Part of a small language model's weights: 12 layers.
MLP neurons of a small language model. Each row is named by its layer, matrix (gate and up: input weights; down: output weights) and neuron, and shows model dimensions 16-79. Each number is 50 + 12 x the weight over its row's rms, rounded and kept within 0 to 99. A neuron's up and down rows have the sign that makes its largest values positive.
Before each neuron's rows, "fires after" lists the tokens most often just before its 100 highest values on Wikipedia text that the model never trained on; "fires on" lists the tokens most often at its 100 highest values on Wikipedia text that the model never trained on.

fires after: "z", " J", "e", "um", " La"
fires on: "er", "r", "or", "ar", "ber"
L3.gate334:54 46 27 39 51 42 45 39 39 34 56 34 46 58 59 57 66 65 44 39 47 53 32 36 28 72 37 53 61 56 52 49 55 39 71 48 44 60 43 66 46 53 43 35 33 49 47 28 54 54 24 51 40 58 70 43 64 55 62 41 28 48 51 40
L3.up334:43 44 33 49 43 64 56 41 65 50 69 49 43 55 39 38 44 54 31 46 60 59 39 61 69 70 45 46 34 52 27 27 50 32 50 48 73 67 14 55 26 30 53 58 59 23 57 38 44 51 52 57 39 35 48 58 39 45 32 59 43 44 58 56
L3.down334:30 47 70 54 47 62 57 44 47 44 60 48 49 60 63 42 45 53 37 49 57 56 50 53 37 57 44 44 30 38 49 66 46 29 46 50 58 58 39 48 50 49 55 57 62 54 55 23 32 53 49 37 38 66 60 44 59 38 27 43 44 55 53 49

fires after: "\n", ")."
fires on: "===", ":", " \""
L5.gate233:65 50 62 51 63 53 59 42 45 21 43 59 54 32 59 66 43 57 48 68 42 60 29 35 51 43 42 73 37 34 61 64 52 40 40 51 36 54 50 53 38 65 47 32 43 37 50 56 80 32 34 46 48 34 24 68 16 42 47 42 49 58 59 38
L5.up233:50 58 33 36 75 50 36 49 52 39 61 45 57 50 46 50 51 43 35 35 53 44 33 51 48 57 49 62 45 52 56 32 41 42 31 27 49 78 41 65 49 77 49 47 47 48 50 63 50 57 56 57 53 48 43 54 47 55 27 31 40 30 37 59
L5.down233:65 41 35 46 55 58 50 56 66 51 58 64 54 46 46 61 51 42 30 62 49 45 49 58 39 48 55 48 36 42 61 19 41 56 56 31 55 63 34 55 54 46 52 71 67 50 60 63 29 70 59 46 59 42 47 42 57 64 38 16 50 19 49 60

fires after: " creat", " found", " form", " gr", " ex", "com"
fires on: "ed", "ing", "ant", "er", "e", "ion"
L2.gate486:61 56 51 08 47 49 31 27 60 58 54 54 46 56 63 48 44 45 54 47 36 72 40 69 51 48 54 56 29 53 57 51 64 51 50 47 40 64 37 53 75 29 56 55 60 36 53 50 37 45 42 58 51 48 44 42 40 66 59 57 52 41 46 42
L2.up486:80 55 49 47 50 59 50 28 61 49 24 54 67 54 40 74 31 40 67 50 43 59 54 67 63 48 62 49 47 61 38 36 40 56 47 50 45 45 69 68 69 35 72 71 49 60 61 38 58 45 43 59 37 57 54 57 45 58 69 48 51 52 14 59
L2.down486:42 33 52 38 42 54 60 44 54 62 62 63 52 63 44 49 47 24 49 77 56 44 49 43 73 48 38 28 57 35 38 49 60 60 55 50 53 38 34 78 49 54 52 49 45 39 31 68 40 55 72 45 43 35 48 57 71 41 47 37 45 57 59 43

fires after: " L", "th", "har", " Mar", "ar", "und"
fires on: "and", "th", "le", "d"
L2.gate450:46 56 53 47 53 54 64 54 38 43 65 70 50 40 59 55 38 55 47 52 46 42 46 68 32 47 30 51 47 64 52 26 20 47 43 51 31 41 48 33 55 38 55 49 68 54 32 71 56 46 53 61 62 48 51 49 26 42 40 17 44 60 44 44
L2.up450:56 51 41 51 52 40 54 46 54 55 60 56 54 52 61 42 73 74 51 43 47 49 46 64 44 61 62 44 51 39 64 58 42 70 48 37 46 63 56 54 70 45 29 22 48 42 44 51 54 42 49 52 52 41 55 74 55 35 58 39 38 57 31 40
L2.down450:44 66 73 63 66 71 34 54 55 46 55 44 55 44 54 67 63 37 46 56 36 72 68 50 29 58 37 48 48 57 35 39 48 35 50 56 57 68 67 61 55 43 52 49 39 48 50 65 66 54 40 62 61 61 52 51 69 41 64 57 53 73 62 40

fires after: "d", " Mi", " mi", "ten", "e", " You"
fires on: "d", "n", "w", "th", "t"
L2.gate173:56 38 41 45 62 39 43 32 58 55 49 37 31 64 59 49 70 60 34 57 53 37 48 51 31 31 41 77 42 78 55 60 57 57 63 54 15 47 57 46 55 50 39 53 36 48 46 67 60 48 50 52 47 60 46 47 44 35 45 50 58 58 53 49
L2.up173:53 58 66 56 40 41 72 29 40 46 59 58 65 73 52 54 28 45 60 61 59 66 49 40 49 58 45 51 43 52 57 50 62 58 39 48 53 42 57 49 50 46 49 37 63 43 57 71 66 64 59 40 33 31 86 59 35 56 58 37 61 53 40 47
L2.down173:45 45 53 54 45 68 41 72 41 52 47 61 44 47 36 62 45 36 61 61 61 49 51 44 43 51 44 51 23 69 62 71 56 56 55 70 38 56 44 38 56 67 46 39 41 47 62 60 32 45 84 64 65 46 55 55 34 51 74 23 47 61 41 58

fires after: " co", "ta", "ri", " pro", " me", " mi"
fires on: "in", "n", "-", "il", "ur", "re"
L5.gate29:57 49 38 52 54 56 58 36 41 60 46 21 48 54 21 51 36 57 45 49 57 53 50 58 56 42 47 31 41 61 67 61 61 62 58 39 49 57 46 59 39 44 61 31 69 43 57 64 70 56 33 53 59 33 40 54 57 65 55 49 55 52 58 61
L5.up29:55 41 43 58 54 48 42 28 35 75 30 53 60 26 40 39 25 48 62 61 28 49 46 27 58 56 50 72 58 46 51 65 56 57 39 56 32 51 42 57 59 39 46 58 37 43 35 55 54 46 39 26 41 24 57 26 60 42 45 58 74 51 48 50
L5.down29:45 41 30 42 41 52 58 60 53 69 42 52 37 35 29 47 57 28 49 63 35 45 39 44 41 46 43 75 56 54 46 56 74 45 37 34 38 38 72 37 60 55 61 38 40 44 57 31 26 46 64 53 56 38 64 32 45 35 54 64 58 66 38 34

fires after: "-", " re", "s", " over", " (", " head"
fires on: "qua", "ma", "-", "co", "wa", "mu"
L2.gate90:25 57 61 68 65 45 52 62 55 37 51 46 54 54 65 51 46 27 36 77 47 63 43 82 37 52 63 57 49 46 75 38 51 72 36 48 59 57 59 60 46 58 37 46 47 44 42 47 42 41 61 50 69 52 53 56 73 58 51 62 30 53 61 60
L2.up90:42 57 76 33 64 38 68 54 37 46 48 18 61 48 38 34 47 78 37 67 39 60 69 51 36 41 67 26 62 50 54 39 43 44 53 65 60 26 30 64 43 62 32 41 66 55 43 38 47 44 73 54 51 46 62 30 55 55 41 53 43 53 48 53
L2.down90:23 34 48 70 40 60 45 64 60 47 40 66 62 49 68 53 47 43 50 52 53 44 66 68 44 72 48 60 42 33 56 21 68 62 20 57 59 56 59 37 40 44 52 43 50 53 29 53 24 60 46 50 54 48 60 72 65 62 44 69 57 46 52 65

fires after: " ", " be", "ne", " h"
fires on: "com", " Com", "ed", "al"
L6.gate240:43 79 49 50 58 59 50 52 68 32 46 52 65 67 47 44 46 53 43 45 44 38 64 59 49 33 68 56 39 49 57 70 43 49 60 48 67 57 51 54 37 62 51 50 37 65 40 48 45 53 52 46 51 48 53 35 58 45 48 36 46 51 76 51
L6.up240:50 33 39 35 50 27 47 50 53 68 60 60 48 63 33 41 55 65 27 50 60 72 46 28 39 48 52 61 52 72 75 63 52 60 47 43 54 20 49 41 36 41 51 49 38 41 36 48 40 56 37 43 57 51 61 39 35 55 69 37 65 40 51 67
L6.down240:57 64 60 58 65 82 52 35 57 69 41 48 40 47 45 58 44 50 55 17 50 53 54 46 64 39 54 46 45 35 62 60 34 51 64 73 48 62 65 64 55 47 56 58 55 33 33 36 61 62 22 48 34 44 25 66 45 44 48 28 45 46 77 73

fires after: "th", "har", "b", "l", "qua"
fires on: "d", "le", "ing", "tern", ":", "e"
L2.gate347:64 43 38 50 48 52 51 45 56 40 71 50 32 52 68 37 48 53 39 57 54 49 44 50 60 52 48 51 57 49 49 60 39 66 45 44 34 47 49 47 49 52 29 64 54 42 26 61 46 39 46 27 44 48 35 52 49 37 44 46 48 40 38 52
L2.up347:50 48 47 45 36 35 47 22 49 44 57 43 54 36 40 67 63 62 54 39 68 71 62 49 47 44 50 66 55 54 64 71 37 42 55 35 39 63 51 57 65 60 32 46 50 65 33 61 30 57 52 37 49 41 38 49 43 49 68 58 52 75 35 52
L2.down347:47 63 74 26 49 43 21 51 38 67 61 28 63 64 59 52 60 46 49 46 53 63 47 58 52 34 71 42 48 40 43 74 52 49 50 46 68 60 44 48 42 29 74 35 46 44 47 45 47 66 55 33 69 47 29 40 62 51 51 70 74 37 36 37

fires after: "e", "i", "la", "ri", "co"
fires on: "w", "ic", "re", "in", "mar", "s"
L2.gate494:54 52 53 67 57 46 48 62 42 37 49 32 43 36 40 52 36 38 40 46 68 41 43 45 57 68 66 45 42 31 49 36 44 45 36 43 60 43 40 43 52 63 60 47 46 67 51 37 36 58 43 35 45 53 57 67 56 58 52 55 57 47 60 38
L2.up494:52 36 51 42 41 66 59 42 37 45 46 63 45 37 38 53 57 49 46 54 60 55 62 64 63 51 52 34 47 61 57 34 38 58 41 65 44 43 74 59 56 59 08 54 69 74 39 52 50 53 68 47 52 76 57 43 73 48 58 34 74 48 46 43
L2.down494:65 47 49 52 64 44 53 47 67 46 67 55 55 56 57 58 59 55 64 61 56 55 45 46 72 23 61 69 36 46 46 74 39 48 50 65 53 46 61 26 37 45 45 39 32 30 32 29 49 50 53 50 36 58 38 21 45 36 61 61 44 40 57 75

fires after: "\n", "th", "east", "s"
fires on: "\n", "er", ":", "ed"
L2.gate509:60 46 61 45 33 60 40 48 53 52 48 52 51 41 35 60 53 27 52 48 39 64 55 33 51 60 53 53 43 30 55 64 38 61 55 50 45 54 63 42 56 40 44 40 51 40 40 49 64 73 35 40 53 58 56 60 46 85 34 50 29 56 49 62
L2.up509:28 30 51 67 70 54 43 30 66 66 54 46 57 51 75 49 46 50 44 57 49 44 64 45 64 45 53 41 38 65 49 68 51 52 65 70 51 50 36 56 64 47 38 75 35 60 38 53 52 56 28 37 41 49 56 58 49 59 45 48 55 45 33 58
L2.down509:64 39 31 45 47 69 52 56 70 37 26 63 31 44 52 68 52 41 54 53 58 44 45 41 38 43 52 36 31 65 38 51 53 61 31 39 54 58 43 59 68 56 58 62 45 43 45 43 61 64 52 19 45 47 69 39 51 72 49 56 53 35 72 55

fires after: "\n", " 10", " Mo", " 18"
fires on: "\n", "8", "al", "west", "1"
L3.gate329:79 33 47 70 44 62 35 64 43 47 46 34 74 40 45 67 39 61 24 42 47 49 44 57 30 57 54 46 26 71 59 44 34 61 49 61 45 38 35 61 65 62 17 44 56 64 47 49 42 32 44 23 47 38 56 32 52 41 25 40 44 59 42 61
L3.up329:60 29 22 41 39 40 61 55 38 66 61 66 44 44 57 62 60 41 46 60 43 30 32 51 49 42 52 36 34 48 45 62 26 60 53 47 63 56 63 53 69 70 44 40 39 47 43 46 54 47 24 48 65 59 42 66 42 50 47 56 56 39 60 59
L3.down329:51 40 37 53 50 46 49 47 44 56 50 50 31 37 55 54 46 19 49 43 41 26 35 55 42 40 51 43 42 69 44 67 69 71 56 63 54 61 55 37 44 50 55 36 51 70 35 69 40 59 79 53 67 40 28 58 42 48 34 58 58 38 48 43

fires after: " to", "im", "da", "D", "ri", " Vi"
fires on: "e", "ward", "age", "ver", "d", "year"
L2.gate54:54 31 51 66 69 62 56 54 35 27 67 37 60 53 29 55 48 41 47 44 41 46 58 66 58 35 64 53 24 46 67 42 45 36 50 48 54 46 38 46 45 61 32 54 51 50 37 40 46 54 45 33 36 53 29 64 46 38 47 65 44 56 35 56
L2.up54:53 50 70 50 38 40 71 11 50 64 48 53 53 55 28 58 44 36 55 58 68 64 64 78 39 36 37 40 30 55 59 76 36 49 63 55 44 50 51 45 51 73 36 63 39 88 59 53 46 45 55 45 46 74 63 63 50 40 38 39 51 51 35 51
L2.down54:52 73 51 49 49 48 60 44 75 50 56 41 46 64 50 44 57 63 62 56 44 67 58 56 56 43 69 58 52 32 28 44 59 59 42 36 40 48 63 54 76 64 33 68 59 52 54 45 71 33 55 58 60 52 43 46 50 41 80 41 55 44 59 53

fires after: " Ch", "g", " Co", "ra", " so", "il"
fires on: "ine", "ent", "ft", "ver", "op", "unt"
L3.gate499:49 42 44 44 59 38 51 46 60 49 45 58 52 48 43 50 40 56 55 59 57 59 55 37 57 50 80 67 43 77 76 43 42 58 71 40 58 49 37 57 54 49 60 61 44 48 63 46 63 58 37 51 29 63 51 51 62 42 42 46 68 48 40 42
L3.up499:49 45 51 57 32 42 63 51 36 60 34 15 72 61 40 76 64 43 57 63 62 67 35 62 68 63 55 37 59 49 38 47 51 45 43 52 58 52 71 53 42 41 55 62 46 63 59 44 63 54 36 27 43 52 55 46 37 58 48 60 46 46 46 45
L3.down499:44 50 57 31 52 51 48 58 52 53 54 47 48 63 56 30 45 43 65 29 37 29 55 48 31 57 55 59 54 60 43 59 45 65 34 47 42 59 50 49 64 53 56 51 60 67 36 52 39 48 24 65 47 44 45 50 56 41 54 36 48 61 41 66

fires after: "\n", "==", "n"
fires on: " ", "g", "\n", "u", "iz", " that"
L5.gate182:41 46 43 74 60 54 55 31 63 48 36 19 40 36 68 59 60 52 58 51 46 54 33 43 38 45 62 60 57 30 31 66 58 60 59 48 53 48 38 34 69 31 40 35 52 52 51 64 56 41 46 63 52 66 43 45 55 70 54 62 54 40 45 46
L5.up182:55 61 37 64 48 61 62 53 59 44 45 36 68 27 43 57 71 29 34 21 26 69 45 48 62 55 43 47 51 49 34 55 62 40 35 48 51 60 65 69 51 53 54 44 68 56 38 41 57 62 61 63 41 45 47 54 47 53 72 58 72 54 47 36
L5.down182:28 46 19 42 37 38 60 63 43 50 46 73 47 43 42 63 44 54 41 51 31 58 51 56 41 59 37 28 43 44 59 44 48 76 68 53 51 73 61 62 42 54 28 41 61 68 72 35 70 49 45 61 40 53 52 57 73 55 62 44 45 54 36 51

fires after: "H", "l", " F", "er", "om", "T"
fires on: "s", "e", "ol", "ta", "d", "pe"
L2.gate435:61 69 59 68 26 63 31 30 55 44 44 67 44 68 42 38 69 49 29 49 44 53 35 52 57 71 46 46 64 33 67 58 42 65 42 50 38 39 44 44 55 45 45 43 59 68 30 49 20 44 63 47 54 54 55 51 71 70 51 46 49 50 53 47
L2.up435:52 39 41 32 37 42 52 20 31 42 38 47 38 58 44 54 37 66 59 57 60 62 51 62 58 56 60 41 39 42 49 57 47 43 74 59 43 59 32 53 49 51 57 66 40 44 28 66 56 57 55 55 50 26 32 43 35 71 64 30 54 50 25 36
L2.down435:52 59 43 48 46 61 45 65 51 57 40 71 42 74 52 50 54 61 51 47 48 49 56 46 52 58 56 73 53 53 14 44 39 61 52 49 47 28 45 59 53 60 57 34 41 59 42 64 58 46 33 33 55 52 57 61 57 46 46 34 69 41 58 39

fires after: " E", "e", " Go", "z", " so", "ct"
fires on: "ar", "ver", "er", "ine", "ure", "ur"
L3.gate500:52 28 55 56 66 42 79 36 41 45 51 41 47 56 56 35 54 53 69 39 52 71 70 48 59 61 54 43 44 52 65 42 55 33 87 60 52 44 61 48 60 40 44 53 40 47 46 60 76 45 73 41 39 73 75 47 56 50 35 41 48 37 66 29
L3.up500:69 70 46 65 42 47 39 38 57 47 27 49 63 38 58 52 55 37 41 39 45 41 28 45 49 62 58 35 51 65 55 38 63 39 50 73 63 56 61 69 48 48 43 56 42 33 35 53 57 43 58 47 45 63 29 43 56 80 69 36 35 67 69 55
L3.down500:29 50 57 63 32 50 39 40 49 33 65 43 53 58 65 45 61 23 33 31 38 54 54 31 42 41 54 54 64 32 57 36 61 52 29 57 57 44 31 65 52 66 62 41 70 44 68 42 36 59 57 32 29 53 25 63 52 62 39 50 49 49 50 57

fires after: "d", " Mi", " m", " mi", " M", " E"
fires on: "d", "un", "on", "mer", "n"
L2.gate128:50 29 58 46 70 54 46 28 78 76 46 58 25 56 42 47 44 48 62 73 72 33 41 51 61 51 46 46 67 66 49 43 54 45 33 47 55 61 39 40 31 42 44 44 46 32 41 62 74 52 44 58 29 62 46 73 52 70 55 43 46 41 54 49
L2.up128:44 28 57 34 60 72 37 64 34 57 72 70 50 69 37 40 30 63 39 58 45 55 67 58 75 62 49 41 49 49 76 55 62 55 59 70 39 56 60 51 61 36 40 44 69 61 50 47 56 44 47 24 59 45 57 46 48 58 40 38 67 35 56 40
L2.down128:57 67 50 71 43 61 47 50 48 40 76 43 43 60 37 45 37 67 36 33 49 42 56 62 58 52 56 32 35 50 35 74 62 48 61 69 27 34 47 48 74 30 42 60 27 66 62 50 63 51 48 37 50 48 63 65 64 38 32 40 71 63 66 79

fires after: " co", " ma", " W", " pa", " Wa", "l"
fires on: "ter", "de", ".", "ation", "st"
L3.gate445:53 52 49 56 39 47 46 36 31 68 41 68 50 15 41 64 53 33 55 42 48 59 56 65 66 38 55 43 38 36 66 66 43 70 51 73 35 67 64 63 42 45 60 45 47 53 46 41 62 39 52 40 52 44 36 42 58 40 42 35 53 45 68 49
L3.up445:61 52 35 48 51 69 22 44 34 56 49 64 65 43 64 42 54 35 71 49 55 51 37 73 53 62 60 56 37 43 55 41 42 59 52 49 39 64 69 63 43 68 59 57 74 41 37 39 58 49 55 42 40 75 42 33 77 40 47 31 51 51 62 58
L3.down445:40 37 57 42 52 61 69 69 23 50 49 38 54 68 41 39 54 76 37 44 59 52 54 43 44 59 58 53 58 55 33 27 49 42 69 54 50 43 59 58 36 48 42 74 61 79 38 52 41 62 50 60 44 44 35 49 61 48 36 65 30 49 44 47

fires after: "e", " me", "re", "ve", "che", " Me"
fires on: "ar", "mo", "an", "al", "el", "ve"
L3.gate509:66 39 57 26 34 60 70 43 45 39 48 52 57 26 71 48 30 51 47 49 59 65 52 68 53 33 64 57 63 53 68 72 67 65 49 38 36 48 69 40 52 50 56 47 71 39 41 50 57 58 66 49 41 46 59 57 59 79 41 55 60 53 77 63
L3.up509:63 52 44 25 66 51 67 34 47 43 49 64 40 59 71 24 25 26 34 66 42 46 60 49 68 49 55 44 48 66 49 59 51 57 65 47 33 62 45 48 52 42 41 62 55 39 63 47 65 49 50 34 45 55 40 43 58 37 49 36 62 62 55 47
L3.down509:45 55 44 46 52 55 22 41 35 73 48 30 42 77 33 53 72 42 48 48 46 54 45 42 53 55 45 50 62 42 62 44 50 54 45 46 68 45 60 67 42 50 54 63 40 59 59 46 48 55 55 58 50 44 45 41 53 40 48 70 41 39 26 32

fires after: "s", " re", " over", " event", "f"
fires on: "u", "mm", "qua", "g", "mi", "ense"
L3.gate186:43 58 70 56 58 48 41 37 34 52 41 30 33 47 49 36 48 64 42 49 22 56 45 42 47 48 51 48 62 43 50 51 55 79 57 50 54 54 31 34 54 65 55 44 62 68 72 46 73 59 41 60 49 65 42 34 48 55 56 94 45 49 86 51
L3.up186:48 64 51 44 51 62 61 51 46 55 45 55 74 46 52 41 36 40 52 44 23 41 79 62 50 35 39 45 34 45 30 31 63 39 49 62 47 31 54 51 46 55 36 66 62 54 33 53 48 74 51 40 53 66 28 51 52 62 68 41 69 71 45 43
L3.down186:30 56 55 41 44 40 54 46 73 52 62 47 42 45 60 50 58 47 51 49 67 53 57 51 41 62 39 77 63 53 53 29 52 36 33 68 50 44 41 56 49 27 48 51 61 44 44 45 47 32 53 42 52 46 40 55 60 20 29 34 65 45 22 61

fires after: "H", "ch", "P", "p", " Vi", "ci"
fires on: "e", "ol", "o", "s", "et"
L2.gate248:42 49 55 58 56 62 46 43 40 44 45 40 56 43 21 51 73 46 53 39 45 58 41 43 54 50 54 49 52 56 59 42 35 39 62 65 52 22 46 51 58 52 43 55 80 56 48 60 43 54 44 67 32 67 60 58 46 71 52 26 33 52 53 55
L2.up248:53 49 57 38 32 76 49 59 55 34 56 47 60 70 44 47 51 47 38 48 58 42 46 64 42 48 58 50 37 58 31 50 53 70 34 69 39 59 28 31 54 54 52 50 56 27 27 53 42 55 63 31 51 50 41 61 38 69 47 42 71 70 50 46
L2.down248:57 38 57 62 56 60 60 48 59 55 45 57 55 47 54 45 41 44 45 48 46 43 47 47 41 56 49 50 31 49 36 42 46 40 38 29 56 23 63 41 60 51 48 61 47 62 35 37 54 60 24 48 51 55 52 35 45 42 35 70 54 46 25 67

fires after: "\n", " Year", "one", "s", "ate"
fires on: "-", " |", ":"
L2.gate244:62 47 43 54 48 68 65 52 40 84 76 40 46 51 53 43 36 42 39 43 48 49 35 48 63 58 37 41 59 60 48 42 51 58 55 35 59 30 65 42 54 63 49 39 39 14 63 60 34 38 31 46 60 60 37 60 28 22 57 49 70 52 42 58
L2.up244:29 47 49 42 58 32 49 67 51 61 44 45 39 58 51 38 45 38 48 44 61 57 56 54 42 38 38 43 51 52 36 57 63 44 51 50 71 50 77 44 29 89 63 40 59 29 56 61 49 17 35 56 51 66 28 64 67 27 50 36 68 34 33 50
L2.down244:68 33 60 38 49 80 49 61 39 68 66 52 35 49 66 53 53 53 41 61 46 45 38 38 52 44 45 60 61 43 50 65 38 47 60 52 70 65 49 48 32 50 52 67 68 61 68 48 41 36 67 59 31 16 46 39 34 33 33 39 44 33 53 53

fires after: "s", " f", "ni", "hi", "l", "ce"
fires on: "ult", "ong", "ight", "ed", "nd", "y"
L2.gate317:26 57 26 56 42 42 37 58 46 65 28 30 40 47 59 79 60 40 38 43 51 57 35 53 53 54 30 46 54 51 64 53 36 72 61 50 38 30 57 47 55 36 51 37 58 44 34 43 36 40 47 54 59 41 48 45 80 42 41 43 47 54 43 56
L2.up317:60 56 51 38 43 42 54 62 43 27 52 41 37 58 59 56 51 57 67 25 48 46 45 56 37 56 57 70 65 46 30 48 41 49 61 38 41 66 44 49 61 42 38 57 39 38 49 33 44 51 50 59 54 40 59 59 68 43 42 51 54 48 43 78
L2.down317:50 45 35 48 39 59 47 58 49 41 46 46 49 52 40 43 63 72 61 75 53 52 67 53 59 54 32 49 60 42 56 31 72 49 54 59 44 55 75 49 57 49 48 47 39 51 60 50 60 50 40 36 56 19 58 38 67 52 39 75 47 52 51 64

fires after: " So", " to", " so", "ea", "ur", " U"
fires on: "ci", "p", "al", "tra", "s"
L2.gate5:61 57 42 29 36 37 35 38 27 57 50 67 57 55 43 46 55 55 60 36 45 54 48 84 42 52 52 46 74 52 54 50 56 69 45 65 42 41 53 59 48 46 41 52 26 58 41 49 64 60 65 29 45 42 56 49 49 40 43 57 59 62 36 48
L2.up5:22 53 59 42 61 64 40 40 34 52 52 16 43 48 49 31 56 52 48 51 40 58 57 61 39 71 45 64 51 64 63 47 59 51 64 49 53 45 53 53 60 84 52 47 77 49 42 58 54 72 61 59 49 38 44 18 73 42 46 56 52 44 63 45
L2.down5:61 26 68 39 50 59 45 33 30 57 49 51 53 40 41 59 64 37 54 49 67 58 48 54 46 45 35 50 23 78 58 60 52 23 79 52 51 56 50 56 42 78 37 44 55 65 16 44 46 37 57 54 46 62 53 46 46 36 60 53 40 61 49 36

fires after: "er", "ce", "ve", "e", " part", " N"
fires on: "al", "n", "s", "an", "w"
L3.gate219:60 59 58 27 29 42 24 31 57 35 53 35 41 51 53 57 54 52 50 59 59 43 21 56 63 55 33 68 37 51 68 59 42 50 62 48 60 59 41 63 78 61 50 42 48 45 35 52 75 40 72 34 76 55 65 65 35 48 47 57 31 59 51 50
L3.up219:71 45 70 51 57 40 50 45 60 61 58 59 20 46 43 48 59 40 55 53 37 39 56 45 47 71 31 61 48 53 49 29 64 54 60 61 45 57 52 50 47 62 45 45 37 42 52 33 55 47 52 46 51 55 56 52 52 55 60 31 56 65 55 77
L3.down219:54 59 49 51 54 53 54 36 38 54 46 48 41 62 57 37 45 55 54 60 39 70 40 47 57 61 49 31 51 52 38 46 71 45 49 50 52 25 45 40 26 31 45 47 40 50 57 70 54 44 53 66 25 38 29 37 56 33 50 52 37 42 51 45

fires after: "vol", "c", " C", "ut", "er", "d"
fires on: "ro", "u", "en", "n", "o"
L2.gate489:55 66 51 44 52 41 58 40 48 51 37 37 58 40 34 63 55 58 41 56 46 47 37 39 68 47 76 55 61 64 71 36 61 53 52 49 60 41 40 34 64 64 60 53 41 46 46 56 32 24 51 43 57 61 43 53 42 57 45 32 40 60 74 39
L2.up489:42 45 60 53 44 55 58 43 49 49 55 54 64 49 43 53 41 55 52 49 49 54 62 41 42 52 44 37 52 48 53 27 56 57 72 61 39 62 69 53 51 51 54 70 67 37 69 40 56 56 37 56 44 36 47 34 56 65 57 55 55 39 68 69
L2.down489:49 68 43 56 35 58 59 55 52 43 33 55 63 34 56 74 36 69 41 53 53 68 38 29 50 69 63 57 56 45 51 39 29 32 55 33 52 51 34 29 44 54 34 51 43 48 48 58 51 29 63 39 57 42 44 56 52 53 55 51 48 51 39 50

fires after: "\n", "d"
fires on: "\n", " the", ":"
L5.gate26:50 65 37 32 48 59 65 37 35 37 54 38 55 47 39 45 34 59 37 68 53 58 44 62 45 69 53 43 67 55 52 56 33 53 61 46 42 40 65 45 62 77 40 47 52 36 53 70 56 50 89 28 53 45 47 60 36 34 30 50 37 55 67 53
L5.up26:34 65 37 58 64 57 34 39 61 48 41 51 68 46 50 50 48 52 27 70 57 52 13 61 63 43 48 52 36 39 65 31 55 60 45 50 32 53 46 60 59 62 32 26 63 28 59 50 43 60 69 56 47 48 51 44 57 44 51 49 55 55 46 51
L5.down26:53 58 44 43 68 73 56 68 71 43 54 59 48 32 55 53 51 62 47 56 42 46 56 25 33 56 57 63 71 53 51 44 35 53 41 27 57 39 67 61 61 42 53 39 68 58 57 51 40 23 97 27 51 79 34 48 59 40 68 59 50 22 56 51

fires after: "e", "s", "ce", "f", "p", " f"
fires on: "ed", "ult", "end", "ite", "s"
L2.gate406:74 44 46 59 48 52 62 60 45 58 57 41 46 62 63 45 63 61 57 54 45 16 49 25 53 65 41 71 61 37 51 64 42 56 31 41 37 28 53 26 33 42 55 60 41 44 47 41 63 60 58 36 50 47 69 56 36 46 42 33 55 43 44 51
L2.up406:59 53 43 62 49 38 18 67 42 38 52 70 44 55 58 37 63 53 35 60 35 58 48 38 39 73 63 60 47 58 63 33 44 35 74 55 43 43 67 51 40 44 46 41 46 54 30 53 45 59 35 57 56 42 56 41 77 52 40 58 60 30 39 66
L2.down406:39 60 60 63 31 51 26 79 63 43 45 59 64 30 49 42 66 56 56 58 69 46 34 52 49 38 25 54 58 39 38 44 47 43 50 34 57 67 41 40 58 69 49 37 56 64 71 39 44 37 47 34 44 37 41 62 54 60 44 55 58 61 67 71